Part of a small language model's weights: 9390 steps.
MLP neurons of a small language model. Each row is named by its layer, matrix (gate and up: input weights) and neuron, and shows model dimensions 64-159. Each number is 500 + 40 x the weight over its row's rms, rounded and kept within 0 to 999. Numbers have three digits each. A neuron's up and down rows have the sign that makes its largest values positive.
After each neuron's rows, "fires on" lists the tokens most often at its 100 highest values on Wikipedia text that the model never trained on. A number after a token or word is its count.

L10.gate317:537494508471538510534518593450532513444532447509474498456513450519475558476534519569456497507527480473497525520550510504521459410507456586407516528482529504451456490397483473579460454513545523528524445571527460504489511462496418516554519421500424477503518475482491512514477516483461543554
L10.up317:479528516487593512552467498465553436419511446515498421573470486478452520524505522513407484470543485534531474474523492496541435520541499524505526498540559509498465509447513469505532479546551477524531516557505443511495515533485520518512504560556456505552436492529435524549496542558500475570
fires on: "." 59, "," 15, "mo" 6

L7.gate343:482481527494470516482526486455426502442498528493515508471451458547481494485481486497502527476553496481417445567512495494509472480540523478477534486550499396528526476519538433429517510540456570481401482394460478563418397506475475465549465474509484472502463369506505520504559521460538494479
L7.up343:435531522488474525496442412494454516505475547455496463546485483474495549484446482486578512573467496457496507520433476488508504491575532451459478500506505558578469503470593511576603532493513559475499529521545465443464499431520485569489470470579462536480545504494511513465490485534528500533
fires on: " |" 95

L7.gate130:490481458451445508530586458509464531420519494488537570512490512499447519482569456462476451537469432566427425570514512539467575477493473463534503443543556447499532517462505463463485474518484546534466505495423505500566442476450594490482532505464481451523520454407514459463495538518520525502
L7.up130:530488477449432496448527481518481502476509462499560551500492492515502541512604502509514526447545476550572445511530479530519535474549519461527498447482492446494448476493487468423516446518420540547523526590436524404507477497514474504472560526507484523540547484486415495499458483530474582613
fires on: " =" 38, "=" 20, "ent" 11, "ing" 4, "s" 4, " information" 4

L7.gate267:502546523501517483485478525443517510474489522517470453458526558574547455483508531469549479522434518447457540547459537495451496501485407547518378458470485435531491507429409466466545492569510498458523473513448480482555563478497533535504467505502435548540468475504529514512489413527521456521
L7.up267:456586457493537464479551513516574513525492494488459480432469437524544531502404526530447487458531557518387534562464579530482524453517569548497527520497508496495440565480470443482480514499525482537520517428451475499528535483505445484511443516498568497543584511470505624450456511499435494432
fires on: " such" 21, " more" 15, " (" 10, ":" 5, "n" 5

L10.gate293:482445519517485527533494547505487465438515502443526523493483499547548468479458480467512552445491448486551528443507481445549549472505462561551485522491574568489475580561565542448484459525474491528506530512541455460459457544511502513442522593498485533445473392551515552617542485483515477458
L10.up293:506456487500473497543526423539486496576431476535561451515515539484449539499428447509516499564504466495528542525433480509528605531529496477559591511508550459480496547447489545501558503509533516486534496462435502526501508520494435527500531558512529502428419466584503524481452493507543489462
fires on: "-" 50, "  " 8, "\n" 5, "ho" 4, " place" 4

L10.gate602:490524427543486519444504474508410420433477503520572512459545532476508496429559483479549523509583448486519504525537480552466531479542486529497422445496533525446475416506504542512604494476522514462516495516432498529468581547445544503557474509497445521545441489526510477534510567413503567517
L10.up602:507448454528542501412595483509541477492548549495493510488471510502396511508547450499461515504515559532455507525498485430544524454498515500522529490575515370471479575514487502499545448470415524481475533461476529510550428554529529522553565503516465466476489527533487570450521552519509580479
fires on: " =" 49, "=" 49

L3.gate70:566506565519464500557506486500483558445388495496478469504521454532435468461545490458509535479515485453541464548498489515524557506513518419504551546502598522480535486484394481474519487531526482483536475489540563496575504443513553509428446521547458483579510540472516493529547515485434486435
L3.up70:472499491530472500488495476528525541514534485473469422459523547484460579527562452508395481489549480496503490454534547436485509603540511507398466441482472574500469464451526497487490498511523540493463473507465429558498475502486476530514546524535519565447519517461473470491496516529492516439
fires on: " to" 40, " and" 15, "." 9, "z" 7, "s" 4

L7.gate339:481531482484459546560481512426500476541486538466558449480540558463576490473557441557494467447571498506494529494498474514504559490524563440525475436520534551455478523475527496428547523434517478551527369436513504554442510509489531515502512411514479475519487490469505510478443491516496462462
L7.up339:514502480456532511534493498524504548478476531478567495527539570452513486457456481477471523478584564474522509526455522527477497442521573484506508469498513592494453541527557537423556520512511495450482490507525505479460435462554511497456548524533500547534535497483548540554499453440581488471
fires on: "-" 25, "g" 13, "e" 10, "o" 9, "ang" 6

L9.gate85:455467452462446495496622532461442513479461516473509552493459497525483550518510534437438473570490434469510523502561528451423506542462515523521484508506480523436489512503462471497544469469446497489517506543461464552486510476472458519467553455503501417456514516464540448484511569426569421486
L9.up85:500451507478476436539501513518443488510490504448535416495597513496507519556458465446536458527557489532501485477512490396531556490433576507476514483582541530542500434508526468448528518428535518511488484510529507488475437446527522506527470474453435461475501485441517492509489574451556452484
fires on: "=" 33, " until" 13, "born" 6, " office" 5, " –" 5, " 18" 5

L9.gate203:508470484518514497469531522443523455512458502452519479467579534557562486547461542484561501450418461500532500527507492476508484509519493449495508386475437515511484459571527472443508447635475498595525486480469428503526527510527486486491494516431495454534523512492430493511481654487454461465
L9.up203:505510515546565466473520492437505475513466542447497440451454559557491468476460542424534508433451490503544485529510441458489499480509479486514529490511450474488466485490451436413488498624435491558497476480462441451487484463508411536509500461482571458529502465514466501445456607492469574506
fires on: "=" 100

L8.gate625:514471525510424539496523464557486510430597546450477478518456514419523567482473468462570389499540443479545491472508509478471541439503448509495501528536476490456450439524508443483511558443504554497554484448566487470447416511507523537477505446533488529478448434481501463518488555516569519472
L8.up625:495496532525395525541583483524451464486580556453418456456462573439480552473428484421527410554521479464541447517440528503471429496576461478444540460504488494491408466472510489481478479459506512523520463491477501428499488496530499554536486534511465499456482470484545540524497517531489508541
fires on: "." 36, " |" 26, "ss" 6, "-" 4

L10.gate500:492495536463472547534464440507500518442475412487560489528461515521447558559595529441525533494475436460543427493531482609412439457508473468478508553507465455481562497535494463447540507533542496453533429497504506485446526470470527529487527480582487535500489457493490510494441491478496462459
L10.up500:546458421463548482475541539554479454517465540430466478487455504478440502513446425483446445528442559547465504405494496456471559519451614529510515469467480518474550508462503477544500448462471534519429517516534497493499522494561553519547484531512501442480443476520501482420568494465496507537
fires on: "=" 83, "os" 4

L8.gate62:562541431495501451536529511475446487472466467520471493535417497523489449519497511474504533486601491472517487459492538540501569524460445524514468473493510470481504481515501421567547419500601471513516526516446518549451532486552470561488462464455501520567421525498554488488537529529456512550
L8.up62:480439469496498479481495519463455519471563443488483534512525512472454389488483484532583503477505535488516462431475436493450474440485495515548440513504510500455495510516509483547457477494456505456542495493493473496491557485537469473500511523530467459485565489522500552532502504538545560498
fires on: " |" 56, "." 6, "oa" 4

L10.gate442:495545516553505437525535527445515526447503510530529427453568559519434506556533464459481500466512440470558453527426512557450482469529511512540440489503474466532518479507578498541565562456470491519473525466462550480482469457533518447466511506469506499497490519482528571438535537489560590457
L10.up442:477436555508498510482530473545541501499470484503453512434526556555456516546488473504458456502531513505526516534496474546466515442481506564509530448533503483572491503469519492440492505448561542491465499565483549478428465470558483457490457512509493497580455518561454564466401486496509505486
fires on: "-" 32, " (" 31, " *" 7, " \\" 5, "{" 4, "—" 4

L7.gate190:521505564429482488471521577494499469476552506536481513443584478496482486493450488594543438512582539503499412566462535503502481438564447592434474521519530509475540532503491545418461510582547474519502493512553479525513495483493492538497513428491535515529349510479493501509542483456554457485
L7.up190:490458458540562499484498469491406512532542518512490498498581520577530439571471470498534497461568562505529529555522583533484526527491523444456518500507415428502466496534547491480535443513436500515510571418488538406498557525494499527458463518487470524468612543457486526552539478542478514487
fires on: "r" 19, "l" 15, "n" 9, "or" 5, "ow" 5, "ee" 4

L10.gate492:520531519488539456487483491444535630430454541428505457427537538462499522467531483539503520487450525528545531386489527485583546536504466479509499501510569497509510480380454518488559521494475500510433511504439435526487513478475514490508473530493525494527520445565510471530480428442521422556
L10.up492:477520518436488547547500439500564530468428479448536477536497501503440484492450513547469487481574554572479479422495556495551537481472448424456564440505582537513516546471518476504476524510478500391502438457446496513463400486579454506484510543501547484449464429518567588538476498474477478573
fires on: " |" 21, "g" 18, "-" 10, " Free" 5, " free" 5, " g" 5

L10.gate482:458521529479501470517585512504565576531449532475458490582478420503541522590489588554486504544529459470542478506441441554491566492567505516481542492422450507511487493529440445515468391488546508491443529490533458530536557498561444505575463492541541455462420506483509508522490517497546465565
L10.up482:483490433564494460511540531492565513489453451520493476558488540586359556437437520530461473456528468485488565435487512555535496547496459553538547523537551480520465573514520397474458478543557490532501477439453500432485526474528479501513507533549548506542472572464589492496565485456583448526
fires on: "," 29, "." 25, " ." 12, " the" 6

L3.gate247:532500480503579461522453484523529490556453493536545471461510461505510540512471527449480436535502422494466463468404486532473547497453448549516446431550470512436417490518447364532493495440454485477505519545457495545533582459484466424530544501436488488474547470520475592477475481495493521521
L3.up247:518550507530531497471534550483497522498490502423525494441509490488530565467544473532537571530533403562536490446503485468515492498443472498474589469613524524529515462454430430553432556499483502518507501520546384545518504485505469525467509534534475582472522459565558510522524518518484481522
fires on: "," 69, "ber" 7, " Jan" 5

L9.gate539:467480547487411526485526449524539554460472468459476504425540527448436480517484549500537429526527506523468533546412548438466432550495475485507486461496567432539522487489545445533507573514522540567483484442559467473484458538522544521444506473538467457444513497563489476509535596559482457466
L9.up539:441520533494456503447513509586528472514533551491383583518482473415511509486471515527593461526504455469477475531532539445540494516540501538491457476531506578532457438437612543513547501506496507497451546503616507481479555517512477536514463515481509554524491414522539492608480488526481508434
fires on: " |" 30, " (" 16, "v" 6, " P" 5, "la" 5

L9.gate543:433518478486495458505491428506519444435542552384503531459477426526464495500476526515587526487463480484520494454468496478472456581580478521463472519509606496483474486512497470475441455496499530529444485517527499533447506462479496432516494473464455480550462455500516529525431488454524472618
L9.up543:473500484440524507477525466553430504385422502470479531522538471578520496570528516530548570522483462544562496479520537462538469493530487411442429506501479490476457431538517513386467502452462467544506460425437521490484525470528533544462519503507472491546538542549470476471490482606536488490
fires on: "=" 97

L9.gate330:512460488453511449477519498474546572428533559445573545528513478485504563495472507511514501470445495534518504479518509495481511402458425550406410499470445482531544530488463474457423405518462594504497549493510512513504494439495386459482473467519496472509512452484417550542472526477493488467
L9.up330:529488499486483482479602473460513503480525511479528552564491478533572538489485516571552445476493422614554542456515506461486527520537483577440506534476464534541493510509527566436457453500469519544504512513498486546483499505497450479565463505471599502500520508490437554513544532511488541473
fires on: "=" 94

L9.gate577:490459523463554491510515539487514466552406511484586549454482549468490489524493479455470444501532531534528476489475516455465518503463471502540431548550462454416508497527479426485491448524531430537541511526487537470448428484412496529541464525526478459474543487527550555562462541439504563483
L9.up577:431502469448539495475513470471534482512497547462489578473528462518501488520520539442536486489489478517454482495478513466440480497528491578474572512517483501489461484466560449494441520579473517516564495495498525456451437520420517536528421468460510473496508518493529502484512568527520526536
fires on: "=" 100

L10.gate154:498524517522472544455499546459558485537511544509496487515511485537450513492541510519515447467518482433516461400498471513453543510440546548545540506514512527541534520424485434507425491472551494476533550501481484532474532486514472509462466428486513458473406487445465512496478582497587459518
L10.up154:528536448455507540501496500566486527511529551476473459577426483537506509512536559505473508501533489550526575577440498484516568514468450476472466438524551515480497466472493496510475503398480534579415483518530517533534529517482465564538543497492457496515525534573427490529503474462398534423
fires on: "." 33, " (" 28, "–" 24, "," 9

L9.gate463:454464542468494526453464491513530409500557472483471420485501500547503470477476541525532518449532528537471479517521442494499505557534466488490497455479493493481574506534508540500406443467492450543516529485442437505549468506522441507568510489493494384580513481501426416463499482465544520599
L9.up463:595448478491483481518482566432470456515527543517498511499468486478512544517439471492525521489411450526480475465536508492521471425471535422501429489496545468507520496496443551554459521559510495520462488474483491494535491589557465527448534460550502482419496431488487463486526507549456520457
fires on: " be" 30, "|" 12, " |" 11, " No" 9, " per" 8, " were" 7

L9.gate435:479462517407555461469498462480504477430497422459522510471411467430547517457524521588532453481455586462509482483424499544491487442482525490456487474464509476470529466519475498510509472554443478519535493448524471466432566408526531502468467476471510474481549462484401539440474546478467520479
L9.up435:482512491476448445529485538503503509433489548540539524507440527542488519445515526462562549482526517585503537490511564458464463459457427499450537485424466513478478486497496482413549472571452580530590516470536498478418488462571471507492570533404525462493486530486472547500533495438564518466
fires on: "=" 97

L10.gate107:509460459483462454471469586501536429471433379446573443487428510481503463479568445495502516464412509470534530469482466498552546486464468478496480491537517530506475528487519521486487529424558505536478538493500440480509451468487451530448390467511530462537494453457542475483548526567517545482
L10.up107:496518535458561486489504476497414498435525440553507464496500574498547476527555427486568552419492503498509491557453467490498542475482507473551504508521458543513459458599612553473483493481489596431458583507506462479491491541478488504456516462452540499480486523531500494528535399487506489543
fires on: " (" 75, "\n" 9, "C" 4

L8.gate600:480533473443529515517537514436533571435472528518463471461497557533572525501497514432500490548473487496480505421576575553523525549459558545495440405485557466502394510524482431518491468415442432493514498513554447527508491517541491505605459475513460475531493454504514528500535507470487470528
L8.up600:491464568498592537453550528549486426514445463459518526521527433514513531575450515453461443522588477441531514542558527514421459556520490458547491462524517512507545419473554449497532519477468453460549522523506521520479480477567512524514505584482511538512519492630509520448520440504506481523
fires on: " |" 23, "g" 15, " a" 10, ":" 7, " in" 5, " 12" 4

L9.gate338:518540528538504516529525535440438543507511446549584503490458513476538482495518522537460535517473544504416498513475481478477501487501507497471537475519469520489475508546605519481465514513555515534538525468533575473410555411507464501579438458477496464471496503471562459515492531507456502507
L9.up338:494549505501511454477473541456486511489485431482537501458450511474521487500540536479525519513509508479458555492512475490495562438515498548514513492457478533507407492403608485523476490511474438491561531558547510424471567479529488494521472476464492430519486475485604476472572527552423508524
fires on: "=" 90

L10.gate625:482564441606466478536483488534481442451467504489465483425482566521566460487480513539512555523516494514504489530423551513533507566538447554468492479514505383521487502469486441518491493482529469527429491532562429482516529468517480470525533523467513517474590546466464534601426485457472506433
L10.up625:450514507568515472474428484464502508591506436493438555509474484454500520515435511436520546461470484539480522531473520537558517484486439495571474483555496562488495546414503510447498509453522502470556557510591486520458577435459528494501530456427479453446543564506496510527491564501528450509
fires on: "." 31, " (" 9, "–" 6, " ." 6, " be" 4

L8.gate289:465513549413546545470475465468483461527463508499471512489561468503524524547443525534571527504500502536523440438531515443490478528507486521506516475465574441547519498476510444450402485509524461452459494567478488538433425557392455451519500576530502455523476461513456553487537475506527456525
L8.up289:494556463510560441511444468515468500491546554477499580455467424463488475554525562541640496522486525497491465514477468501547516449523563479562517534548524458528459540493438544483417491530481478443503520435489480524565485484577450524509498538448542513473575534512447503463465419445459532424
fires on: " |" 42, ":" 8, "|" 6, "w" 5, "wh" 4, ";" 4

L7.gate315:489509460426478481471547482460439451529469517600485542453522497493518457504561516499434460509515521536445438513415529495442438528573535493529457442626486500465475451451477467481474473479472452504542508509400486504488461452497462505469530499494517501497489490448521517461488488572529517477
L7.up315:480517521545473503509520577508498554535472561487450472520524529502561436549466571499469475483496473449556559487494519444558514530507463549487516500481516473520504540465429495466499466493559568490545499504548584513484521593504457480497554500422520398470491499446473498476483522496523520495
fires on: " (" 40, " a" 18, "," 15, " of" 6, " an" 6, " is" 6

L8.gate129:453486533490534465534494549487530484455440495500536487565514523458482426524509491586532492440461537494426457555491462511489538521564571446457539513531454468518537526493580534513494465514493484478519495449431470479540505554399470447477524518553530486447568431540489478482444500552603519507
L8.up129:492506493505493510476468455478532483469407581496486513529510444465486467489529460496458531486459516444401537566421442545531437434505425550537536479483476493486452476549533507509450482558436543550456574412483479485496501485510497497484447470458552461431508457490538557543463401506514453516
fires on: " (" 59, " there" 10, "," 8, "—" 4

L2.gate353:507565536542519500566490525538503568526521574470455550489489504456496524538506487533504486487557500553542545431454463528521572480514497571462529502450528481559510491552488513510559535551538502534500522498478445462514472472549583633606423516478491488569572561506498547444543501459628537537
L2.up353:530547499489485529510514514520383505502464576454560442485445523495470624485602539517500510495450537516513498417524488520488513425555537495480508489501462502471465484497554534415514540545516468490474445500484449500451530470494496487495430532428455471498517560511521408518520533468442540521
fires on: "|" 29, "z" 12, "ort" 8, "'" 6, "d" 5

L8.gate533:445461524579534495539521491482496496502481481506507459508464496572556522515453462469496477501462478473514514568436449469470492524471499461523533489570455552527509510537580467535449526529534492478497479517494461497541523490496532482609536442430528532519468454418555492536475540521479485519
L8.up533:470426524528418514495455464492579491580482565487489472502446379498544458576454588532446482459544482489540488469493457484483530411542476528490539532521473524573437415516592483513524469503473495531481521432487546468508490477483435539495516527513575456515422498428513506502564543500475523547
fires on: "=" 96

L9.gate158:579478468507483537428521441478531521503516531501525499444519447484510526492553509534506455529488503497528477485409544484535551507496482562472466516541444475439517494443526527563431431509441518476494436499533448553466587497489495463494463479397446471467491484502492581505448520585476504508
L9.up158:407584476516394463497512518471530521520485458440544499458477453419540499516481520516521484492498553485483563490472525491484407494472531444529515444517488508513390464505506475457500532560501501482464414503472520526533573482514434468352463465469538495498563508465483479483460434495505478414
fires on: " years" 20, " more" 9, " (" 7, " almost" 6, " since" 4, " States" 4

L10.gate608:463487447450532509484525531509563515512481487545484464419519457473506440511481495537481498460545430450508423534510540541548543615545453557506482368557485500495494472427459536474497497536488494495476478522488538498506552468531536539457564392522443541510483459464511508436493470536448545507
L10.up608:485583464556433437516510488472569464500510525519518461500463495491559517542474616473543466480460516447491533479552455489559489575502505432493467476497460549552592499510562465483518526567468437567555446496517516512532439547542504517509474515564581474520480540485455531469537504525531499470
fires on: " and" 14, " of" 12, " R" 12, " E" 11, " by" 7, "," 7

L8.gate340:482548543531512420482497435520538479551485463590484442487452471492465422503523508548578497532481539516557482451450524539505537506488574526514490496484547457450529524472524438457381493462553531509455498569498422529500499461464448486514430484534437546418456466466459495546519528479437484469
L8.up340:458533508497500467487487502559475530506478546483517507528497549532484608613522469521497438519499493487452488498516517509499500515504553469504438584548515597445530444495522471558511510561507525527498557467523448513497533515553435531482571434535484507470551457493476505498557532504501456438
fires on: " of" 47, " (" 7, "." 7, "imi" 6, " and" 5, " or" 4

L7.gate64:596542491453509516523548549497560522540457493446448478521619508527413576442466539539470509510506514441543502478484552540471507446486500519507479545497490502499546536406527459527454480472502455482568481541471505453478407516493458494530494540496511550450509519484518522474459558489462490458
L7.up64:538495556452508505531477510507624505425506587517560501458523606538476413529527446554475513500536521534497521487516476532503484481492556501488463477497453520485398485489449521379600495481462444436539489531464467488496485502467480449503572576505437520470535492519490480527525473558528461472
fires on: "-" 47, "," 28, "cc" 8, "gn" 5, "sc" 5

L8.gate26:465521499547477542484471501438423551497568539468506442471463556488545551518551476456447501440476496499502524482481543519419486559469518463598472419558518474468483528591559542574528459455544541435505459450480503482416446484559520581466488500474526501472511488543500544456494546551514517499
L8.up26:485536502477473574451499505514585490429452488513597457440516553475446446553526537498472424522514462501448490520509465544453483523495482526462469554525569471409494495490480512478498513473477522428525504539421511459560549492522441476534424534461548482471490506501484530448469518585517484550
fires on: " (" 18, " in" 17, "|" 10, " during" 9, " since" 8, "-" 5

L10.gate589:531460445483513488442544520499520494536468520488472454467537467522461536421488502497497464465534456490464452416438451465486533499521460451565456571403420503511502570418497471479471517469502597428531509505464491506462527501512507508459508473554492559523502413554471533543516542504565508473
L10.up589:508550515509487486543452542566500493458476537561486541501506476545468467426494469555491540488530398518536485480475552470536608502459474443469580447530514543553590554474514521481509458498499479565519445443468493404468520526490469543457529572491468570460503475507522547482491524502513530483
fires on: "," 49, " and" 18, " to" 9

L9.gate130:534503511502552504516538507447515482462419541421500531568560487536522497563514525496443505416552522500467458516518554501572561527488499549566509479509484468553531529560485485445478470507549497523465474573544449484514494475501551468499440463512455515495479522440538440461495533540584517467
L9.up130:469517496527542500494579566492483508453515531471473448425521487473573489600446559473514516473515574457522449544529516489555495464501528465562438486476500488494524489524492510489524498562517480494526569539490519507502469513501455643430490537517539526532477549471476510576528503490537508483
fires on: ":" 41, " by" 20, " in" 7, " to" 7, " of" 7

L3.gate419:526574534473550545572513525462491483497460480538509502468515459467490544480498560590534471494499438536558505522499540491428450482518476528493481561458534430502469514546475471471475470572489535528499478429513532534499494474513566537481479569506455549531584513457475442472532477511531513510
L3.up419:485533512501375536557484476542500517459475543529522427488508503460480573544495536497530443408477491484425431533459502519471496495513498520479472483568503500486493448502507504438434522515460540562467454525540505510454451527463537479449513550474476470484460547508554515447575543501538566510
fires on: "'" 53, "ight" 10, "d" 9, " |" 4

L3.gate414:469405475473509482563535492431470465493510609491437536490454552585517491474541503562475484491464444449540519451482515500550520552485497436567499471560501519521457418485599490537448552499505446515486549503523539455501508495422478427471518441497518451490396470498474436504463468499472510490
L3.up414:454486479380483548491474426507451558481497532510487595544489462540505462493574551477532471456548461496540496572537470499444529491516480471459472512553549514598447581509499483429581577509495516526516504445527552535562524513512510525528512537551521493562466490497439471521462553532494497538
fires on: "=" 100

L9.gate521:439535518529466469521592434515523554402493516479465480480496504489532573508530537520561437494581488438487454491478551466483522501502550554565500501525494466489531518526451477547456481533540470439490469583508523569451507499507493481424436530480559478445529584527513512518451496517489510467
L9.up521:456456532543550479443492473520437479438539492576534544429521388451561479512506536486444516510512537479509544493520485504439450565528510492425507486470472472555523487531498492482454555510418577523515480501491466523543504485466489512486517532482469437446511529484457518500459509508424486493
fires on: " the" 30, " in" 13, " Euro" 5, " this" 4

L8.gate49:485514528433593532452520475476524517457446513520502481483536454455451505552453591490570493473521453452484471428499467416500558571465463569514497452562514432475470522560523479438529508563411530568474486519448482448450513480507481471496441477484488457485508500515446548477501472548527459489
L8.up49:534602486518493451543476548457532497529472585577424539452475503486470556533461505512500498473491515535495557536502479448475531477482448508441470471505458482479482444535472469419490518510478481512506529537471487480434529497447442522505520421518484424513551567502526485469484502463524489478
fires on: "=" 98

L9.gate57:436589433544539565489515526537462442535531524480465554545534423533518478473458578513509504426518499474520602491482473531520454424501464456467478472471614516448476516508523504506461487552522520519472428434517488535529528533457516564523484474514478498521518536519445536532528585536470526482
L9.up57:483486459549531500518432527478526441476553528533478526522537479507410535482442598524498527502528538408548531446515490450452418525509519469512547479488463481562521449453561443482499497482490482500521526517476499464499519473557552492536540542573476535543418492533480503456518526508544451440
fires on: "-" 45, "." 23, "f" 6

L8.gate436:532462431578544518467442506542496472465468501514519413533446507469524544460530538529472572438498480429526430464539574535498399507435525419547483499469505515450479414435468484484477418533507510438532493500522537536459488414497494533494533474544558513490490482526527510469494505557499522447
L8.up436:468452483583563481495452425477564479486555559526532484447530491476522508461356518486517541504505451514491502473491510405547567557453534510527529503530511558476566534467574447358515502535522527475528481565487489513462454487535437460501551593505428483490546418506490498532515546406510465501
fires on: ";" 30, " |" 22, " and" 12, " to" 11, "," 5, " or" 4

L8.gate108:510533472601498462545567520440493483462447481421485473565437510500462486472492512485441403563487502494467503434515519537512543498446509491547512413421529519488480492507514481487460457476504544543476536551576448521513484432549476533472464516505461481550464489496521448539480521496415424509
L8.up108:513512486518482511601489457510542470486463505524429499561461565496458487536499504441526460403483492538525530438558506510486501498426487480538528467525446539472512556480439500527462525483496494580523542455501471465512492493528492545475493495563538459480457507465556584473483530510532570508
fires on: "." 54, " |" 43

L9.gate466:415548476494464506455512456503498404517556505571548494504459473467431557514548557478462482535522509483478566470520477503508562491444494518487571526560540497514463512480549523519470449488490531470537439469489534572416523475514483530495487475473501451524478462500517485529487540547534521514
L9.up466:479525533455519467537501523528497490490443509476457504468471445471499541495559468500521479542491581494505551500656456459619413478521499495473561522494431529499451565525480497448470489536508499559532575510452573506434493427471621461474452542479482471521573515443514510545417484563493518523
fires on: "'" 48, "va" 7, "=" 6

L10.gate100:499481429500483517555444480478495413484519531472526616421498486519516539501497467532521512533537418525569535485531557513513466513474474536430492515470513496538489545410518520441509486530456536520430510503522428489532458495467492471512485562420546498472572492469476570447461571508462507578
L10.up100:508480494618496539527572534520454477527515485516517552510559479420452547497423435525474498555418499456516476524496537435525462510431526514481543525549453476483457536454524539519489522532490537524505469470518493478534491453540545480441642512436503514498557535399464535521522482499509475565
fires on: "-" 67, "–" 4

L10.gate116:443543479531451477543438490520540468458488498514551462501556544510477522464516525453450534494504408515523516501501523474512455446450486494451498551486479528546534460445421488457478465554487487475443417458532469496499509497437509528486521503546511441475435464494468479421486512500449485429
L10.up116:507466557483528448547525492446561490436533502513525494562462488497436516475507428435380470487568526536463506524451536521496521546460522535578516522497530557478481510494550542446492445477517502480596478438502491527434459484469485467471563480489455459480460524472407577499470490531471489558
fires on: "." 34, " as" 25, "," 14

L8.gate372:454593542566470555421486537474516503495559500434419500517618422485509486479415519520478491494517528481540502529473494504475506433451525487544505510468530478475467539474493536435524533567444488540468511497503584561464467521532470571507574509500541492518493510501509558508541436416466499566
L8.up372:523497467587491497478488497492517502496553499467432499513435441497584457560424542430511429484544560518445448542478482455409525532495559521485487495427506553467449515456532513468597515446526507468517454489495460518489481492491492467483510524424532515369501588418458529510486509513526499494
fires on: "or" 12, "y" 10, "er" 10, "x" 8, "r" 7, "pec" 5

L10.gate365:550537552548472493488527538448421502542513543495533440479477521427554518439562491508511519497487476525531473517500498531487469488589477561555555584524532444565521481461499486481500479554466512427509534505551453492397552447500522502472450546546505482542445507537480469499459594501474498493
L10.up365:532526468519531470511589555483444415505515542450466497505478479525485553415602448495530507550472473508495487493469433521509528518481599493538515547496482484555470491417507517570512495597519556421521544545469490500488468488517455416526455604576518495502458491495466454536475511537512504469
fires on: "elt" 18, "," 17, "gu" 8, "=" 6, "qu" 5, "yd" 4

L7.gate307:536540409460553422481564624500543523491445474483466482467513509539500532531492535501465418558506518512563515519521438479456537470513540494440456469492493614498452497450474500493486489529541468523445529509490494543462511538484540514411573505548547508453462495542540500547518570519485486464
L7.up307:530497485456439524585534524444473549520484433488496483497474511543478540477500584524480491473458470484512485469529507413539533520426528464511487461524475529498538475485416471494508421576515492530471481515430453475518543445559527481444502502541543410492485490484526512439485535538505470521
fires on: "=" 74, " |" 18, " of" 5

L2.gate265:539442449480506478512505520430626501534456531504478501452518452542530543455570557516434460435452473510523429493461491512484496468543551459484514617552508534506434486470453431539480498519576500478544468519503482550484514546447534458561521592514464530532528493466490480446488444541523478458
L2.up265:490527532550508487542379500555536468544547514542489489423494506518462485456484447507509515491505553517528552426483547532468556582500497436508468508485549504441544511479444530532478486472517522464514544423443525557549511435470528525465497462463458537496457516521578537468476541524566463471
fires on: " to" 17, "berg" 14, " sc" 7, "am" 6, "esh" 5, "x" 4

L9.gate355:501518515524510483485532463537475516419496522391474441475430488464480570487582489483497467550499430449557519540500529561481436468473556534502548502472494496481479476470455369472516435485439473532471481577543548454496510442469469510449452529480495512506540487501588435475533506515498511541
L9.up355:541449549488459508563485513528521471525538519466478518518478535464503581386494455443500487468551438531520526446532584508502561526444418433527475504433512455444482442484529494512458503563473507489480471480541463414497508473472511558479520512525454585513514505504543490480527484537488525459
fires on: " |" 41, "\n" 12, " June" 4, "–" 4

L10.gate12:530465476490544491537497594511569459487481464534522447527467519511549489544514472551382539420495501409502517551516486509497512472512484489552547492475456465510473450533476569541524510584510546506566444459497482528445535432529491471465517514528496483522487527501494469480495582515467537512
L10.up12:476510485543550513483465535525534504492458442498525523479528506502447548549505482629429534504502547546522555544600451489517462504439500437533515535511518516552496471516467483569494514557519520456454495522481441523517450453537478555459441537569533486487457494579468477521545497506469526517
fires on: " and" 18, "," 16, " |" 16, "|" 13, " of" 7, " North" 5